{"n_layer": 15, "d_model": 448, "n_head": 10, "n_kv_head": 10, "head_dim": 64, "d_mlp": 1216, "vocab_size": 2048, "activation": "swiglu", "norm": "rmsnorm", "norm_place": "pre", "norm_eps": 1e-05, "positions": "rope", "rope_base": 10000.0, "rope_fraction": 1.0, "qk_norm": false, "attn_scale": 0.125, "bias": "none", "tie_embeddings": false, "parallel_block": false, "init": "normal", "init_std_qkv": 0.0195, "init_std_o": 0.00297, "init_std_up": 0.0195, "init_std_down": 0.00216, "optimizer": "adam_variant", "lr": 0.000824, "beta1": 0.9, "weight_decay": 0.14, "lr_head": 0.00418, "grad_clip": 1.0, "warmup_steps": 317, "schedule": "wsd", "decay_fraction": 0.734, "decay_shape": "linear", "final_lr_fraction": 0.05, "batch_tokens": 65536, "seq_len": 1024, "doc_mask": false, "train_tokens": 707300000, "steps": 10793, "dataset": "wikipedia_en"}
MLP neurons of a small language model. Each row is named by its layer, matrix (gate and up: input weights) and neuron, and shows model dimensions 96-223. Each number is 500 + 40 x the weight over its row's rms, rounded and kept within 0 to 999. Numbers have three digits each. A neuron's up and down rows have the sign that makes its largest values positive.
After each neuron's rows, "fires in" lists the words (lower case) most often at its 100 highest values on Wikipedia text that the model never trained on.

L10.gate679:470540527543546520513509535464507470513463480503526498535494531527489527520518482465478511489465517551527479507431545476497539538521474491500562494489545455531459427532486440578542450523533572415476454546469572509544519480460461542460417501465461494493578441537460509566452468513493525547454502522488461536519499540566510492493479486512444562550579488499501502519506529411448507514516
L10.up679:476545492460532489515410476429512578544547465544557496529523525475498493500526431491496490489569572479507588467515487530529499465483506558489527543435512432518518483489490618546492444489525517505502434522494534558536472474485554528514486495528498433559485460492513464510527532534517453563566503487484479517536414478470487492540462450516537488424506538520479525492401467503508439512494
fires in: "that", "this", "same", "each", "such"

L6.gate234:471530478453513488556502532427530517562491523460506460522563506563465497500511541493521470557556508416516528542515510502464417514464484492527471535443492491466447508489458399570477521521472550547581529477451476451553565578532508517562477482537521531500540437481511499464461434437542461415515445440521508434467449578434428496525455480556497479418549507462479514502549469474564504565528
L6.up234:497504479429416497509483534407622491530524439474489486446480452465543487519529525553463474566472487492459496503474476470501477507496488476542405552530529496473557511536449428508521450535495482543443525499505504546462576517494494436558437506498516486462515408536501516496508474513540468409479533513485466506523550474487458434523480441510471533479472499474501452521508471417530571453522
fires in: "j", "jr", "jimmy", "jpn", "jørgensen", "jennifer"

L5.gate1111:432521467506482463505494535499487516491472524533468460455556501597513479504538511465505522520472507482527442488436457477470488582511482530477429465588558480489441447497508423568496497551439494427502500472543460510496577463472513477496491473481544469486418478480530515490463463437496443492513543481561491504514560526519522537531461531575436477494472578539556465517448457498498490461477
L5.up1111:478502534543478439500492483504575560477460565553473427551519499499553519421495488437439532566507499511549515494496498471482466555510446493476434501512558522543491549530520422462426512499511549526518493415476489413496531480481536543512564489570455505534424567435461575585477482476525523467490545478479502455498495526508484523476487504496429424539496504513499494502491479561418467423525
fires in: "18", "19", "17"

L8.gate777:456567537500497484515564473510467532500493450506588454524472387459503538465532439410546523500489464510575478510481479485452453378444521477578458518517512460477432527525490498421498524500569490526569506464503564511498485544443526510533463464539494542516594496411453446446458489511458461568526448496539498506557479500450550495467496447533538550531550439511588453585497500459514526559486
L8.up777:575457515479457474502485489507501458482490516577595515513477495524576516543500484563416501533469506520489513493513507519508500559514501538540522483513538488488478497486605499468508545449452480529439429437513420542566490488536578473527461523498454465515535533485494481464510518420466501535483471477533529469451507551481560537494474522497510469528522486535499587455569485474461496570519
fires in: "non", "available", "ret", "not", "network", "arena"

L7.gate138:515543549524484466457440497536512473523455500467543483502503494507520457537516445470520515556500552488547528532468561501482570491609481450475404437557547534427448488509433531491455530548519502549503523484496457504527569469444437463562519456473520429536501503463527570516471471395515459534480541490453522478583477610559496494502505517532470533535476505421503595533471483462504489533509
L7.up138:467503468464425536487557559454520469527547525445463555580468468495539487534467467547532475538472454439534510483536480393550520423481543538499506511489588517538486426434518572502587478546456503514449520580530424543498450548472543480528496468516482550516588583486451521488530463531419500549498556454509547508536515503498514490484501553465467522554497540477497535517516479445402512523461
fires in: "theatre", "industry", "weather", "incorporated", "mosque", "opened"

L7.gate616:521489492508495490496463539501518495551472517520551473480531490574438450425529432450499510410527526477542478567450549578495443569533486525552508473426458585464460522481440498451435520522509530537465461542424448481532513575474475489477525526426528474498528424446495533472491513496486433473425496482539531496554503580510508438475512494523456456459500488512515482508516494429516535471429
L7.up616:486552448522485494514522418391500485417431505486507463449447455475495524539513500426510509465518441531507421459505495510508491488479522440460497467486487496446545475532499542520518516472511417543522569548509491521538443499477502531486519555492491483482482516473438498491532431485523511519537427508545511500485485508485476420443571527506466495536462484499504524497495438482500522420410
fires in: "italy", "he", "italian", "poland", "she", "challenger"

L8.gate1087:489539510523485479445449485482531443505554446477511473488456524551519487532583504496497503492531541522492580468498484476414398511541543457549521559506435490487530514523572538538410472518421529484506504484508458491533506519477552577493488482494463449486595612497518484580499437516405449464564519440514538410510529529544489521519493476555515550409527474439506531535475452526532505577511
L8.up1087:447501532466496553610516513447434542467478473508514518507548441514449493493481469506465463470485521525558525494487557422503471498533516541491441527513541501488534492564528492512461500464504454582416426535494522498502514486494491519485409512449543550519512483397492511469495503527467483492519560478491546568481507510503482384564534520433496488447553481496551530553456476434440517510502
fires in: "television", "film", "title", "minister", "tv", "drama"

L6.gate1117:532486460443489541512449478475442465486506468477448463437467487460493531509544521464574459556463422430536435479477504454458481500472557494527473537506578513497490438443461539466452530485513485478472494491451511559537454521550518517486424515497537482484486464463567474523498449510490489533452450492482507472553462463474498604549565447504487480507514535508505514533492491536487540456511
L6.up1117:470569469547509500504482545525435458493462428460554473509545512563458435488528498497536469469462512460472460476509623422500527522509505507496503457496546533516502450459434496480534441470431471472532496519496466476480566472483567509581509551543595544573493531481463457522422509545492485429524548466518466490490510526524583507480410486509550544479465486528481454525388444442513463546461
fires in: "according", "these", "such", "same", "episode", "preceded"

L2.gate186:501501416537476454510538490497499520474519571492519489532508495464572503500462512575551443482517513509506490503509533529510523481497507433502411443471562483520458521580547474583515540504543479504512495499479502523531585478465504396574512503487486512513535538445566481546522461485438550471411471487547491492542516544524484501484544570483442507511512540510475479511503480519479575514451
L2.up186:469465502507497499543564441552496455516575522505444553480484456426528497477499500614529489541580480464500434417506511511539478505485439502569544529505464508545537514571550474485458540566544440482501454494398486501487545463553478494537505601543502528518487540454441482566564470488502522517536499540460512542531527497530462484490502488504492460537535510485475504507455473537418481483452
fires in: "county", "country", "portrait", "region", "city"